config = dict(
    norm_place='pre',
    init_std_qkv=0.0362,
    init_std_o=0.0,
    beta2=0.98,
    grad_clip=2.0,
    schedule='cos',
    seq_len=1024,
)
MLP neurons of a small language model. Each row is named by its layer, matrix (up: input weights) and neuron, and shows model dimensions 0-63. Each number is 50 + 10 x the weight over its row's rms, rounded and kept within 0 to 99.
After each neuron's rows, "fires on" lists the tokens most often at its 100 highest values on Wikipedia text that the model never trained on.

L4.up157:40 52 49 53 48 66 59 70 31 37 40 50 51 22 48 60 42 38 49 38 41 43 38 51 56 51 37 46 48 47 51 39 48 43 36 58 44 46 66 51 43 32 69 73 59 53 62 41 51 70 68 59 36 54 35 47 56 53 52 58 41 48 65 24
fires on: "en", " prom", "e", " ne", "on"

L4.up144:44 43 55 56 23 48 19 35 43 28 50 38 52 44 64 34 40 60 63 44 58 42 47 41 50 32 45 42 58 34 40 42 55 44 58 49 56 52 56 73 45 43 48 50 67 45 50 56 49 69 68 48 48 58 50 39 57 62 65 52 48 58 38 55
fires on: " rel", "|---|---", " wh", " occ", " ref"

L4.up630:58 43 60 49 46 53 40 48 57 40 60 41 62 36 59 49 66 60 47 54 59 39 38 51 76 29 40 49 30 51 40 42 62 56 60 54 42 53 52 51 53 53 50 68 55 49 42 40 66 47 61 64 29 66 33 42 49 60 72 38 38 65 61 40
fires on: " p", " reg", " s", " rece", "icip"

L4.up317:51 33 46 55 41 59 54 57 56 62 57 41 63 47 57 55 49 52 56 51 48 47 25 55 65 46 30 44 54 48 43 41 38 51 45 35 49 56 45 50 31 51 54 52 68 53 66 40 22 53 51 57 35 73 44 53 53 58 35 40 32 36 50 43
fires on: " public", " sing", " general", " song", " author", " single"

L5.up363:46 55 55 42 51 65 63 48 42 48 30 46 62 34 37 46 44 53 40 44 56 54 53 59 43 57 50 33 47 45 65 49 29 61 43 27 33 48 54 70 41 38 45 50 60 54 53 45 60 67 53 51 53 56 59 51 70 46 60 65 50 53 65 51
fires on: " T", " t", " B", "B", "E"

L5.up94:50 48 51 54 45 53 45 41 48 70 44 28 60 30 43 36 47 49 45 59 46 50 54 44 55 59 51 43 49 62 66 59 43 44 42 63 54 70 54 62 32 47 82 44 52 44 40 30 42 40 73 52 56 57 54 70 54 78 48 63 64 47 66 43
fires on: " in", "2", "3", "5", "4", " /"

L5.up571:75 47 61 39 42 42 34 34 49 54 35 42 59 57 60 53 48 57 59 52 54 60 36 59 50 52 52 50 39 52 55 46 42 50 41 52 23 46 55 39 62 62 58 52 54 39 42 45 54 43 52 69 54 56 56 39 47 59 51 51 54 24 32 42
fires on: "r", " tr", "st", " gr", "icip", "gr"

L4.up598:54 53 63 40 51 46 45 54 55 40 45 39 57 49 45 42 58 48 63 55 51 50 53 39 47 52 56 50 42 44 46 60 50 32 66 57 38 54 43 47 42 42 63 64 49 40 45 46 61 52 43 45 36 56 39 57 74 74 64 51 49 75 50 41
fires on: "m", "th", " m", " Year"

L5.up547:59 53 56 43 43 58 50 62 50 49 42 48 57 52 52 50 59 33 29 60 68 42 50 39 69 57 58 59 53 42 55 60 48 26 46 43 66 58 49 56 55 50 54 52 54 61 44 52 65 49 68 58 47 52 53 47 49 49 32 42 52 66 32 47
fires on: " L", " W", "l", "is", " M", "op"

L4.up566:42 61 44 49 42 55 35 60 53 60 52 40 74 46 55 34 45 36 45 55 52 44 66 34 61 52 51 36 39 59 45 45 65 38 38 56 67 58 51 51 50 58 57 72 72 56 57 44 52 46 61 53 31 53 44 49 55 62 41 49 54 42 44 51
fires on: " and", " who", " that", " then"

L4.up553:47 38 48 39 29 70 34 46 46 61 55 46 60 48 58 47 54 43 49 47 54 47 48 47 42 41 44 46 27 45 52 44 46 34 52 44 43 59 56 51 46 45 44 45 53 35 50 78 54 61 48 50 47 69 47 48 57 56 58 57 37 56 71 49
fires on: " as", " known", " such", " named"